python train.py --num_attention_heads=6 --num_key_value_heads=2 --head_dim=64 --intermediate_size=1536 --norm_place="pre" --norm_eps=1e-06 --positions="learned" --attn_scale=0.125 --parallel_block=false --learning_rate=0.000586 --lr_head=0.00464 --max_grad_norm=1.0 --batch_tokens=[32768, 65536, 131072] --max_steps=4784
MLP neurons of a small language model. Each row is named by its layer, matrix (up: input weights; down: output weights) and neuron, and shows model dimensions 64-319. Each number is 500 + 40 x the weight over its row's rms, rounded and kept within 0 to 999. Numbers have three digits each.
After each neuron's rows, "fires before" lists the tokens most often just after its 100 highest values on Wikipedia text that the model never trained on. A number after a token or word is its count.

L8.up172:497492535480502517520482448430561437446530475466485501460507436559535507437582515484475458560517518475432520450536473523444502445504464472467489469457490419470520430484477494464479498571432519533463485501483479517559472549523416522519503495429543557519574452495531439447496472600478432510506529446451465485465473542526444494521459505498477507470547522459530515508504478507492553488565564498464508498539485499591549475473483446374509486471526534515527511489487481581481579483504487489533442504500502505446494491413514439450451493544557556524507573543551486492536388497471480435520544543484549485454533514553506548482478446546505480463453455483506505464530481518496498490503579516523528583481451462554438494540576513526548493543533538471469510470558487503498538437472488
L8.down172:518515588502536496526514502426480478645522552474496467445479495516464509457475610509564494536513524494517506479476497519435550506514456435534471496535449402506515459501482539500507577465479535512511444492461490436466424456531498522601521564518536546471507500502531496496482511543504495482586526453519476475517518519500480499454533467508512440492530472536510520451558603575516476449540528477456523493501497576524462555464495479532484454513586455525522486542551506510470476464503465470553502470553468511537491494429472458486515510585473610473520548493561454574491498464498465435492515479480417548499444496513544530440524356461446516474538520498483528423542485572502495462485457551471448493505441483504462495572527495483496541497438529538490558517480562468524522475534483
fires before: "." 22, "′" 22, "ent" 7, "ch" 4

L3.up922:519498614511518503561450515503505416482430462499509468485525480448517444462441478522473474561504580502501481488547582533505427525413515487496442411478553501436486504538528440523499529509510500506495470465501469552487473553567469496538565492509576499509491525541506452566486487437447480553521555432492485495486553510523543536492468485439467516500437519478478530528463512422520478508559501444485534506553522536455513552445450482460562434495539491518538535516498551534461476509521444541444522477489488417491465474524527468540529459550567510524508536451485510559473499545434472530546477565505441517521497544462492493499492469535505520481426535545488574514549514479485558517547544601506468540500527477525548507549536468503545495471469560489486524480497493481474551449527440
L3.down922:454523453471481531504538530503460467550568483526567393536533541500529525554461500514466455490512454522546442489473445520493425460497509510545521510485542453527437513492464516495479547556493560550421481413548541474508524459528515540476546498582546512494451440482460464440536493453475592481509486478504528505461508501518468457479514551502482509496540469561516542461476516448440525433537484396493527528497523590475564544592488455479532518566474480536502468489500537525447532480515477485558450498493544464516445482496502470511468450470459474502492572609548542491484470556506476441476480458492509527445515545536572501521527474552527471482519485519524575574486496566448461538489484468559510473495539458612517482525466523558449519481482445462529436570501479473509463503536574
fires before: "0" 24, "1" 20, "2" 7, "3" 5

L4.up1113:489549566513480576513492494474435463459537510538542481459495510563474493486512506467515464513498536515480438516572529515470461518532607473507475459463451437476514491538469490533490425453480466530492492388461530521463526538577476495463446516443532570529552514521530484453502448507489528509535534484493430542502456530510418556501479552457466483470477461493437587448517516556514553486533521501482498497472509525541422459515490502469478448513533503472525472532442524518507465461454475575477474457435465546492496476494413524544521498493445478564503544509495428471475480505407555532497473461494449450471527452438481526496522472457463497441481468527427497571575481502551565508442489491487487550455482479462448514568504554559506539523463536467437507550504537607500494521491496
L4.down1113:479478536536567557540532474486492584461559502500449449539503494475478496460484517498561465468508442517525510480501391544509487538498510475514508573508521460515482464431518567525513542490472495526453432453508438484536492457550532529520492528524552444501544493494559481469521444503574550473536456409426491553481467453521401523548529494528522542452490409494484553483501492500466546459508509523487535538547534459549416582564518462477540451539474450553500479500477562476553424415544492552522381497504428535451537450416452487508516556497510498519503541538528523482523558443547483457444500480537529461507516506475437483526546395555606429400531514531492529463561474516428545489464482447519516505433557452495555484522437512475522503468540479569458515487477454463477472409473541
fires before: "0" 31, "1" 17, "2" 9, "3" 7, "4" 4

L3.up654:485520541473459490486492514436513445520508532429553485433514409518510396561479449482493460489488503516515475448511462432378532548424531501481503471458521511421468495664476498478549490487560481530516501547494482553471476561495450538510493507445458496428483497462548459530512482482468495434436547587573493462491521502424507542566522493373450559517517583561534468482504503391507504544583576497405527474466510530540500529480456537497527492546523550469556526474517536533563533518543483517475472470530487532494495505416513474423497479479525571524460516496483496518490458459496503530428490489532544523464519455515478426542482437519522644474507444477482483480528508439470538584472534432492474525492460556505497542439511512486582421533445501494488473530473500478449495423523447
L3.down654:445528462519501529483525510456547421508514498456474466560527551410507510492519531545521574503511501478465439530492495558530520481546490470545468439504477500520481521517483523519519462488522410500485488519541528451451554446484501472547512501395550443417462512489470506484457437498471447564634503528498500503522548470499532416536486513528502496509560497489459440521467521524513426470428464481469474433527480477477542482550485554497461471480500444556458502466483515519493498515552465438539496505389438436514424488424500478461497480494517519505515470550569508497468500514561484557546556460498497457508548452543572524504540403544410580524549483477565521556442415513479455516464470495577560550510517508586498451432416440470530514504495477494502514504569468489516539511524529
fires before: "\n" 13, " |" 10, " | — | —" 10, " | " 10, "2" 8, "." 7

L3.up7:523490590514477504435516599525509492498528487446526471506532463524507521482474534514472507532583481475496461497510499532392493552468472455369471475509480534461405504562496528520517494618495496488467525469523487484484492466503515504573417496516467508524507554499499516505443511521520515506468504484451505540503482475518448492515481518495488555442437511516488493519486485461490547472507559576497565424517517544586405513458488451442536488485549501504572487449538511507558473513425518524535483463486438498480479547424436499404477426523503583556526497496543491544547436540532541465506525501468475531475515515515520565488517489474509517528453488474424499489540505484463502528546514514490489495482500482527500524522499495526559483529490483517352528511425418476466482429528497
L3.down7:470487475476452474489536442494515446465404470553555476504539568478452502503487481470518501554483539482507507529494502543516503502523555545458482457477453506480505514485519542463485454494557511485499524545564539502486486456530481450505508507488548486475438585554425490459510502467541425589527515468540502468540494523447508427530507505482500504509489449449490456641480561507456505506505468486509501499557461515453541490475490471506427473507517520460500471471505515547509587508416500453527415536456447533489529521552584513489488470516589444453464479474584484511548451473575442549542531378462526554455553481483570433470550450552493507442577591434506544445450470477482523491470492516545541499599545501554456458462525477440449520447541462474504509559579511450483499510515536
fires before: "-" 15, " |" 12, " |  |" 10, " | " 8, "N " 8

L3.up403:511500553508461563445508503477494543436513504484541496440540471576515463507459431453495495449456448535546449484546515496440513546406521489476454533502532533431494469615413510437502512473506483525509515434519509523450452574460494505561415503434487499437570525461529438534514494510512508481496540478466515494543547493531502539500477439490533562451422621527508535544505525422469461510518506505454541521482504621478541515458478517497504420507522558416497507444578523537563453499544528472539521444563521488483534509541537551506555548560441540546528552481497517554479529459487569546499497500523538521529494521503455454553437465481475482520506447507488443483521483549472436528499519525508464531500515535500440474468502491512537494476513559406467502464484561426527503416504474
L3.down403:459486535560494493471445506509431486536490507501487464498511507495493424517507477473473465534514586560520421518523464507478552536466469474466501495496508493469520448541540468484512522481553468461450486424451551468499534522523485426552484477519505500451534540404495549546490467534488518564517466486566522554488460476506543546526484543486465440553462510504503494520466544519535556434423460471454544558489508556498438463471484459496555474451573536495513513500536491464461546517502452364501426529423488566522487469534484440456507519569575473452450491529506500477511520521513478560471499478485464581548505541487483529428453457576452526472557517490581559493524454484471519539490524575484566514514502460530491497485540489530565512521543550514477525532479511510581494430603461
fires before: " |" 18, " | " 17, "0" 12, "\n" 9, "1" 4

L4.up315:523506517508509563486518499462477432485541476463509486472603528507526480474458514537570509499528575505397569454564552421544398479523489494507478485459406540489512486507479539549507438563489521453457465445437427501452546514542512490538455461527417549496524451541504463501447560561521509421536518524488450529438465492545546534506476474488526475482471487508542454456539509506518503538507501494440551505535459554508518494530531536469544476512476557519488518490454450503509563540519554512456521446475483514520492556479421498455504498508504488542532516438535539511467446429485530488472490428472499503490493483459492506468535483522519605543482470573449496475505528518509487538523506499467532578404452461464493462543497508526533542517497444500447550473465450559455519506522463
L4.down315:527524531470589493482550462456485487481481509448528551479511511446504535475432489487549514503501490559507508528500473500453480501468519516461469549557423498494469517492591523514491419462518434496381462548416525488492570527495482487525493460526468494441502512497516508517425539426516538455539478504573479488523522478515522494570516442516473539544451464561528384549499534553472516461456469549464468486458479492496469526512565532459489419474498493522504476526439500555514518590458572505453450505479419531580450473497462427511492480484522483558515469475535525529486447520453481496514531427479433561481455479417520472461559428466575579478504567510541524437477513445528507531543523484487496432548485476447492417481503501488485505509488463490465586551434537473494556491477525
fires before: "\n" 20, " |" 18, " % |" 9, " | Votes |" 4

L3.up583:537571441499554473485519543475527483465455404436569454531499457493496510518523473508559480573511482500526518540596512461485497467465471498485477480440505437481454493533559521503485484569487496404521436439544456578480505587509427483493525457554512481574488530547530439546395463397495436473487496573552434530463536481478519522532527454477524524495436507469487511554446518454453545448482459518504489519531435528339483496377504474487529546481533515526485531499498549495507552592522572515474545462478503509479507504463529462506522493535519515480468451492513538535496374524463519488533427469544588455541488455507481505503487494559510463524522517532529526514499474481488522560551535537496510533496511508479539466532504520486511448504545482533548501482490528529472518442578523
L3.down583:447490509459542493528534471533505507472547531569457526582567461473484416526513478478599467448502458478545541504526512479478403519553520528599482437479470494546512460462513465537474498541480538542478534423536514492492497531460522493466495509501558462532446527520513534429491514512529403435357487477496623446516484498507516420504478446527484457499558488534511500511537468445428567440503525434551503538471474519471514475498452505453487452492495506488511529461500477465531466496525569500518575519469519564525483513442466552460462562499480523474457493559482521502471466429466483467554506520487440490539484523547505537504484580492463520459462487427510596386501505466515483541472541510540506539523606489479511569473497527522453539483567516513477469573466536550586563518473540
fires before: "\n\n" 27, "\n" 12, " The" 5, " It" 4, "-" 4

L4.up45:501512510521472483546533500486512424471476481441480444512558549471513537547533528500501515494570583518498532488432588518452537553455530526474524516506499474522521497486589485496476496550476500524446449554490442489542528459538573521486461445535502481508448531601413595515478495475499502530495502429565470530363496497420511485518444583442536461556537465476487515475500483554513516566514526479508489525479451468495557555494425534538461485463563453509533448498455493516571569545470479577518485437457415539510531535498528519500469550480460506545533486481555489431507469503531525499489426456540497526501476500430555442472467461480474535460476490456466511496451446496570600537502477543503542489423480503562537503544518511513406508490437506523524508569413557528458462556487530
L4.down45:577453491439497569514487586534516421572544507482462479550496499408505515507535483514490517420521512536505544464523507562459494469458507490498459526497456540468528432479507536473491465532518543429489507464496523497498518560508444536522558501499548533469559591506499547496405474549521506466484479541566508518452543460472532552473499421549455465426537491493540437505536444530497517541487518436482517467502528494486455540440450499469583564527502551483421464511477472446451485542492523522466464562467498536466477480503447468484500502517482588475480565464506445514524454528477414495564536507482493573485505514525448479467500566574488493465512514535566489499479569439522500496491558590458497403538540553461416509556501524495521500524465496451514558585458605527537463499478502
fires before: "1" 51, "2" 23, " the" 5

L4.up585:517506450559495580518528493520518472474434464519562421473499499439546504510506465507478525578558546534527482555494523531527460517426497492443508478460568435493516484492509528451439530532473472555531507481504495517527529518531501440480463469496563426539561543471524556560587535491523564466457477542503455485493496509447472471566483539571461450490509490424526496437397449488542537567545478454512472535442439527437503569487439582539444477516494489516523529524433469546581520503422472540525572459462522469497539538566549460448483493482497568501520529458502516477477519544496497521476468493504529530518520459467503474562475459535460474555464526476451481437516512420528491523493540479497495435491477519478548457500545505545442542480447489380587511569466498523464498548501500
L4.down585:507477541466464571485485500483503534507471465576556489524523481497486445556601492606542519487528584535450489478549566515583488429460495473562524469497420528511449498504508458483498503524526502411493480438479553576457477472521513568446479482497548569490571517493496525511592498492522537551510501494477428526526567569460496503512467477546506529530493569535471517501488435512507556499549495539501512548531484430543599463469488471499502480532524568502501487495563438514571488513473500517583495512485602463459504467483447533494543479521485519529488476526478519481432441549539498534505462505518549464536572467559447483519520413442441602487469491423502504512434502594494511468535508591463504501413562466507476426504538503485488455499545522497530454454427515423546469478477502
fires before: "–" 23, ":" 14, "us" 7, " San" 4, ": " 4, "==" 4

L8.up474:515485509474576502541445485541551531474485472467516496443496488461556471506567404471513475398474489621434488388530526507449494421484467493421512460447472474487537490515566553453466537481436449509418530526510465540594472502552573586455549464463550486531490495605464511475508506512504519481439535505520469523526566458545611521490561544539458514545484516505500508525574532501472503561510485479436470530526474483509451438466479522523516472489512502559528549507500519562521554555521515512475532423566477512473524542549498488447543443461497507488542470496527517483451413531549414523526483431567529514482475474466505471532489496534524499486497446499510518429484473494540549500419544485457454536443447503510502506480504460540501488545552466537487548528457464497458524531456505
L8.down474:566505508476434521528514525480504530476567537527547503490524448462516469512455534480521435518561527546492451463496554493496486488499517414463519544429502496477565426537466454445545541505420525520461471512560618550513534387504484435489496530477533483469570476514457566536490489493533500445514509541592499474492537402510524523443464513482473491492490433566526480505519515521550502449450488492558505556464504498442481553411451526461501487552427522485570438489515527479488504581551532453502517525505499490509490430532508443425487517475488526508508459536514580437521536551514522443503457469499496445444502493509433463553490435520524540446584452517399514513414536522543451463519525560474494587505494518499515403535442497465469479564448482510493501424500491532461536515519535
fires before: "1" 71, "2" 21

L4.up1150:518567542529502504497535540452460484516493486505584580452488519471497558563434520515509471445498512564423526500586549433536488537447497495454482531488511482462492437554442474540533486554454500507513462494522491515495581507502462533595455421490501541482522458494506529519487518506493507495512564493517470538425462503519555511512557426508528529491422479544432521472511454516530543520525559443455530515537506477466495511521454492510535539480525511494461525560497458585493541585440598462489498505456492478457478539533501477508500525484509548539481519535504486526521479477552448503502483513445465484518386496416476506534560518479605537474482472561501436511510525491441526553556521494511483574382521523501470492564568543589510543478452465521462534492452505519481451502515439
L4.down1150:452508555490597485529521523413423458532476488567525569492473468457476535488475460481456540491490489580529481509469478509432482459470478435436447579573513526435595493498523562540520525467498512494506483508478484495456506464531470522510468478485510486490531413479517488470497561503493541534491446504554454437551496481497499508415559447479522521550504543430552476449501469476509463491535467535423481545501468481487495469542510525502491468516588466523510486528517480503537492509517607484480474524486474460521444522499426439468480473491596526575526452516521545508425432541457489522508594491528475509450532553494546486454525488490469566493471472460473508498549456497411526524490474408500549461525532543498462516428494573476468529518501519524566514548480582475530484521509585
fires before: "\n" 45, " |" 6, "4" 4

L4.up1132:467543495461485495560474571537508466503493506467471512572511496531497544484565358505547480450525484556430517456480498537395487489511520526441462503523581443519508517506489553465501445465487494443424512495505496519505504567505559448513552472492418510470500464535476471513446447528491547578484559397451484524507541490564509540481531598527513488432491573470442533547532633494457521496436483480498440484518502446454461490477403438479542446539510476523453558488517542429471476537503492519578507411418495497455474543519531519570582526497457418556495502492523439505484446542505460594541429496557511542479504479452567546541474488495500591465501425483491513521595462526555504511418487557557508490428532458545515505573531501535452479524462498530504546535465490442543523533538494
L4.down1132:460418435535488550526503470492511565472534517512502438490490487467425546541539463464566482477532459559515573461521482480487466473494456496490490526509455534479492514513538500460454498551492490513594499558499469468481565492436459501557487495473527465419539563447536480366464503511405463525481480658451436545530456550512577596585536489439536460578576522434536529535448502511497452543518458489550507415524500495520494493507494593496490510493492506422558451445514554448527522524512524508506438533541519555468454491557524479474515542494466567447454479503534525479459456513438518457560547449518533506469402479543493516483495515468567546459516510533527554502466481454522486497493556510480447472527562529489479503483441516428474477539466504471503500522522548535494475513493484
fires before: "1" 48, "2" 25

L7.up55:468546484519546497543477515530524493424481551467524521549540485451542465501441484448499471469460453499499473488493533474468561519477471546466498470483501523462474495513513534484469507544564479497522544541539452476575456443577555527481523480503492507482509543523482547505442469504510546473483553440527521478492587553557493472523590510583574492467497449493512464547518465512500545546552397579511463526550544466492503482470471439483498435540521524484480534495455502513487467607471542495551502497550541464453517586504487480495498502524568515515499465586517543559514474505540476501421453479470519379476501504491451502522446472427511477518479455466493528454452530485439503545593545557498517496469461457443555431524492562441520473498506412502482552486440444430461496506495533
L7.down55:476528548463482514507531495499568535461506585528517542565510552454500516482488479556557517504433468512470566494487554549447457520541524490537490488468520567524469497590476483519470481580533458481525493492522470489496497513526428506467510456426543446519511518506496454509465443410509454466513453509497563488470599574516440498488511491494531526516497436508503484504500438465529556458572508442508416476591474404499501481508489529476532467574501543566543495515432477516466463567543489453505569508575549507441540484476539502448529505464554435524502462516525458542510505533471457535474510501468542519504521451500602536521551481512521472508442477565514414486595501574496451488568444508532471481500447482496502487535431557436527496427471466461465451555517468568496479495494457
fires before: "1" 31, "2" 15, "8" 4

L4.up1521:556474566472481561515498524510478447463568479560531530455535499465531560466487521530541503442494531517455544450506507402445435533458587525474430478453453459431506471549525480516517447522518503509493494474457528451483473501521509527545442487496457636521528526557526509482541527549559462493480498494470461534391527526461487551520509533388559514441481500509514597517488503465500468483530533513500431531449544517508525511496451519540433494552568551504548458510514511482492565553488523464494453497469478522493439485442456434466501484474484484577535533513525441520488448485512437450518466466504506543471500549419414438433449450418527598432511454533502490444596539524503495509542554433431452501426457511447486507551499493477494496443440488537511479502454470536497488597493514
L4.down1521:520544507486496453535447549441511456537514455534512536466510531556493539536554490527477540499463510483407517540546467524522497488485560517436485511534480501497557470433369543520519477518593488522529559546489454430467454466438443560489480508482548506530487465499464525441496560455547548535505530526513476519490528545551519528587494424486416436478472543566569483437488469553484429523513466448427470548541497469479589516509464480505515515493518459542510539524448406495486571502482420549509491593438494453510461484493491456410499457496531488533468538436475478530500516423560504507412479455461461500531469510480474467416576388521521533499505577527525439460464518481456482551452475453506522495448520513513464558370498471502510450504501516525526560542529494458551540495519513
fires before: " | " 37, "." 12, " |" 10, "," 7, "; " 7, "|---|---|---|---|" 4

L4.up130:435481442452514541541529467523488496465466477465562543473443504488442518524490567501470539457561538441487479468537546495500436474542536554438435457514522403494504494474527464442461431529542479495516527554459462510517609512461465482529479469418456513504532512527501585504591528546521484509401562493451479503500526510488469526516482521510460446415473510462459539529520467533545458578518545501518457540489517531516491465477538487556466469464547459515481544460553489585498497532463491532472472542519491422518468491555515538536500550455501507559609515525573545500485462539433466516462452555429469490487479423477506586536562518408544517541449509497454422503488495517527462570473473571555472476402515515456447446504467479417482519511461458444509507510483522512517487496440482
L4.down130:521474558492434466502453477520514459538529542476507476457422471573517521478485460630507571515499458500514475506416493574548504512536450613496513566435488537492517515470525566473484465481466566469411581526500538569472550538468514520522467461532512530468443543496533496462530478506499541544492500462510538544543481541496487439458437459487513505449480451467515433532528413502511564524513503477446489541468509498527499499506506488495534504550460474552486464466414523495506504470530544501507504499506510560518560490493535540503515510465500538480486465447520508439553570490555530445437470541464511518500551460480541513486463521515554458525600471486498547474487545529495452569520511535460470457510458489427544514365434504538441574499453513469500510518499499478546523528416564
fires before: " | " 29, " |" 21, "–" 4, "," 4, " H" 4, ":" 4

L4.up897:536486515497547571534509498546451450512503454569550447525487499523487541479421517450524490488522549437454503429417448455457413553467585510449474519410492428473457477531563469518469413472509485415484530463462506514513524543570482490509518418468445544452566541468520464495461468538511443455509517463484506560438467528517502527527480485501479496484517505513485518523479542403511534546531531528570499540492560605489494482453497493505514430527533535450501518439539475501427531532481442544473452493493511482464507534487515487563472530507562571620505523549546417528494479521515497518571430536492521483507506461467490509529456491492424483488440476537519456452552492512487501533505502473505470514430511470471494456574596543482489509453498556451462432458522518528547507511397486
L4.down897:411527558557484476522473519492523489527534480530553511492484460562473553512482475534487508440477514432497434492466492521492480496485536528424529555499458471484517460408412504511559528514529574537498466497539539534467445503458551559527529455510480468520435551474505504486464538520537511563489510478474486528567508545587509524543459459560550476475457579428589511474507502498517505526444512466472480535571427503474476553503484468522503496512486433574484570476486522503563480449490550569468390522453465474475498503484477485455453505504558523508505457481538539478470475375480485535487461491421509499485490493461510560484513457573592541480559549554529485518554534491455480535507485477474524482430483524509590526472551554492500512542529408511494550506555494416537531479488524
fires before: " | " 45, "." 16, "," 13, " |" 9

L8.up451:465535447500516515500468525481539501441503489492511507494557489546514460526591489473508428438479476484539553493498542501443601411505440517485572469388470496513526487511541492504498491522483515530564574490605507539488522498493442535440554488524452488456490521523483548524421415587538506466474593516582482508495462512551453481506571490438585537551476539429526431418475472486488531528458426507489521479514541486575505502526537489474509493523499471457507513506486513539469541529572506489530485394523543496418559488440507536509493503544558501484534455510462420503503531469469529534528423482503514474474482490528467502475534482511534614521475486535480494479558442475436487544444521442525503564465486480462501476462461543560486437519559537523504515489433447486420512439469559
L8.down451:450473467467525518499464493534508545485495468512573515459510555423489545481498483596525471459487457539533544541484548490481542475502509489444587535531493450507495447549510591565455505480549443540514551519475503614510547457521540472404488449544444417465484510473543539521479463488493533480530447530528503534472453556520581498497486552494462519513512508466517495505492476562510492454481511504518498466535473495468495528518458463551525502534473457530479518467531542509555566494490486443586544525504527463503558471457465523421535472499511486477495474560560402529441553513599491481537468425559507507544454427543478491534475414424461516535461430490503484488509527503513459521500496468497519511425535557492528500551553471454424531507522525484542491553534484429471524525447473
fires before: ", " 75, "en" 4

L4.up1177:433471503514499483522550456482520494500491479479502444531442467489504511505513547496508534510542536500529521444507545525499555502487468500447478531527562421544549441492590538471508585542440462520425401566511486513480530499509500495599494448471478467517547530509484546522453527520486412439449536525511502529438499484504517482522555532508481509530488509484506446480518553426499490477576599555490551537479545488474468540375464547510551500515541418460595582447517506482438577511490558511477501498488367551458495473554571498462448555465512542484485556509536466501523360488539522478480494588465490538544507439482532495581476517489442518422477521479469485492533499471475504558561514468466495474503499532501438488465529557568502569506498501498537503488481426516484429522506490
L4.down1177:518492515498471504456502399487447542410531502556449496462457521425516512515434501432495431373525484509544483508536506586524486520471486497501564459471461504427485483425524555495532551488447543547516496490486424458462478515479511486487537522526503436521520537450485548511488504480471471525464499455545455438514497537448480538509465522503551456554499470532500419556480539530524531511579552467504472528492512470508437473522496485483461494514527492568446535507549541576484531503517545547488455518542467483527571520519511500544516538479539523494467542511417522442521480476482434479482537508435505423538561513523525513540489578564494531403417532576508416560549484482520545557552458500515582551490531452442500537477445586487474481460526414529545525493517462488562441483463507
fires before: "\n" 35, "\n\n" 20, " " 10

L8.up88:398477454458482513514523468515513422501478481436537531465494485524499534453504514471484422429533505452493496440519530516494506469548450547476455442508614453512438496538457531448481480515489490476535397531585481496537537541512488446476490481506437546466525542529454518537465475522510496572499576502517520452497514494525440507450519463542517527495478516457486496486534548487543444490499474499457536458531518427538473495547559417444440456509497487564513485528523475515557486519517511431491505440513552433475498506466527473526553550489514472467532506515494596549504426493563529534474473438537473553521474553448505486524405470465579511488444438503464474574558478535482465525525516540558524479481483461436519405463529569455523479499503525562540589453453518540438504397585493
L8.down88:402527500488489551498458441527560516554491491537452449545513511504537496512488542567494513478474526483517540461478590454516581476489464504474514513508492521455494535439508440536512523487495541514498476516541537507502606508517517520504510530505532474516496541472470576557460541550504493560514491457543484494470491471522481467437536596534565439584549473546433491427484442500516507469484442501448531503512494472545465550560460586484507421529499521462514479503424525489503551516499510489528481488522441538442591413469540462345524547556555508500513450495452518508487543476449532536430435515474537406452551498552468489438505390518439519469477485597490478509570527500549459508478516458463561553475453467427577494424492465524475490501518622508527536514470449508454503499520492
fires before: ", " 31, "1" 16, "2" 8

L8.up811:533477497498495547453481492488482461398475482520478476486500499528527525393598453491516472550444457489524446520545486500418464476488489451433549472448546542474444456387460538502510465580448511487452484504441494472523602493501507566507458457464498558531465471581507517561459463557540489536494552451465439467486506532570511500517526568477519510464477478451480507477435473520503500451617508498471535547473496527558503520488397576424537532467572495444459504431442470481477517510495531472444529445448454502528453521478512522531468484593509507535558576551472536545514394550560579488474451533464502520537520492509491520475550501460546517532492432495479493448556467491457544532485571465449487585488499530514517504451502511512496551529513509476455532473505483548417468482490505
L8.down811:489525494483501450462435472473466563517497470448513490485582507446510484432584545529491541493530511518542495544486509456513531499485472521580496512486453440507535471514437555510515532490518507547414506498469526508473527462570519580547432550514488520471539567531529536458501506485500460536511497532514499496541518481382538418559551397541496481481539452524485529482507557577478503546450540476437480498481444402518496488407516474486562546469524543498518460491474467468463472554463478493571496529459511492564507488490497420442491466543501492476515521492410487519446417481517546441502497486476496478454531477454501566514531344473515515469491506565497467489487456560473528523505478490482478526532550532519481538500464493542553555508455516480443492459484504515445527417506506
fires before: "." 23, "′" 19, "==" 8, "ible" 4

L4.up443:501485455538496522533513508540493436469430441468570410534525509414487477496570577500563503530526555510511539495460607521490488436475476522417514449509510483470492457515546454585450487558492464532466490461529572509470535514497459472514555500486505509523529501490512518525571529491503503405471510516464443491500536462503469486528512448557452529482464493500523484570414475499540559498576548505534557554399568541497456481472501452468478464551487490514507510503476537575460586449444490551538472458506534530513437501545483463475482464493541560570535550503467541490499471516491430550479466462490448559516478476516462454513489491498425496433430482377444521495506498458517494537483532450517492511487467475505404482524530499475458517440457442538552470535370456521428476568461509
L4.down443:501513501546540478443539514483529577533452438562501498501459523403473464510508562548499460495498478455540507396448494552576466556428523530488529504494472459532455594523504492450516481496546605420526532529419463516518460503493488494501485514537500570504547475465450492513573545509573443441527460468520506531491523503476451493486475452552479500545435548508509448579547444483474504533513501508489554507528527550491549468513508457550489488525529587508534473497509422391498547453510559532562511498503546524528462508541503534465536466531464555509506528450424517417480442441441474511464539472544454491492551525495434504534522572502491521503514561425486560529412474574519581483534412537513565455520564445521559504488551485420423510528496465434535502545452446430430547542443513
fires before: "–" 17, ")." 12, " |" 10, ") |" 9, ":" 5, ")," 5

L4.up735:491507526473496516540485456501425448481488465534533480482447507482487548454495507478493570473506538486492507482536452453410463481515568535544483400428489446475507479484513434418449464578453549486505490520426499535528518526498408520532483475453451505442490557521532500496541485519457450426539579529440485531512464518452488510545461519470480472473490493523487561566447483497539508531583495513476480533385506524491524475501445399510516432487528568527461515523489505499449496462442473479477506508557552539526494511542545457540475483500551455629523533519547475465520545499493539482477491488474477527456510541378478572488414514463500526492439470533501513526507516494566464514540575531542508566533554491463517500499589541407466541505470567465477480456467505566518509528495396
L4.down735:542474574520567512575459532500533541502512518539509499561477439553441529544484531530505486499497537549533544597481484514507480530497495506464502493516479573500514469483510477508448519557475591407455542509508553496562490551415510556504506541547543456498463514501519546514504534488478572554510484454422530543524492431496442567563564447524461529521502427483479584538532439558506541498548450524512543559521515439534530436492518452589513538509522612453514526500494474465486441464494524476448441504535514515479544408568456485481534481573485434479459530530470431498556519407468509523554492459458507524497528495497524488467470480501501460397505541538463512415529513441449494494563431498468565502498543505494530455545553549482453520507485503509539511493445492436511456492541523
fires before: "0" 37, "1" 11, "2" 7, "–" 6

L4.up455:529503488552522583533493522517472498461542393507553499526493508514503527493479471501519513543487537516523479492588457367408465527555632491436467440441480432454460474498494497487444450456474509528458516479471553513517518559529479483490473430451492493482548497481554489476509489594507495509522582509464540574463475455507453559529471482507487506462496519521426570554530466474527611476537550516537523498483507522510439498505370490532512501480543466493551506446533499419475550456498512535474442489506510555450475455517486468531518465492498477640472535530478437565444533507532531506506450523485472493464505474410530561471470453470455496480476500538495482475525510477504506531501515488519484525396499481505474519590508526486540461530475562463447430488435537519517483485443488
L4.down455:439493525533517491512500526425559556445525437488485517527481522526486503451563534519489504508463474481478511503539474523519502466555442538403504526534447500465494459448407475520532491440536579560438494497510552487493474480493566557527534500509520475589513515487493470425492499502525519560539544477445488527521502525541488534503519539498515494472456532444541523445471516538473507498502506458421541525493483480531486475499460523489560514544472470552568535533474515474574483483533489600503442491495493506481490435480482434434503544497515542443494499552515532524566486433518511474458473447443524531495509477452503514461539455521580519430540513550467461451565489458489511527527545476550532473445512506511569491500488556397548459526569423498505516576561481430566494486477511
fires before: " | " 33, "." 12, "0" 9, "5" 4, "2" 4

L3.up129:504486472524551473560501549470564459443476432458494421531478512508565489508473521491503483530490553515481491450485580499448491528400423457434469489408484474420508471530543538525469513521470431498398452464464492566538472460508465460533511464506476457485447521575473489568523522480526430468474517528480479531507571436509551523536554541537500527546430487475423495523468588505528494477491478490486547559510453505443479568490509529430527445477550457460567490500500568525539542534512470490570523478477413518491522507474512475474518531455633475517537534461500525487482433539540471499559457536532490560537500521509481525513502479563450498461434460480485563481495467427499496501537541479532468488491516471468512463498508503511396551436489532530532535477467487495444500516514481
L3.down129:474474516520528508492507469527517446538486499531468460543531465443470484507390454513472517512478482489547466482473538515475493519498572453477521538480456471513562527575530529467555521495524563541512454470499537498452472538445464513467537537566509473503489570538425400500459466465490510513469542534409554542501469450497529560459448478507576477578518496540485489524498490443541474490468486490487441581479491517472473491505470523469521538433545512485499481496504531442508514438523443521468510502554518493476530411499498493522507586563469476514465462531519550482476496497437464463537472474550484529579551584464484462542580513528414523527495525552568549534475472537530459523489498506468468508547479482537578473421533472528505506456492497493408535508579538473501510512596487
fires before: "2" 30, "1" 17, "\n" 10, "\n\n" 9, "12" 4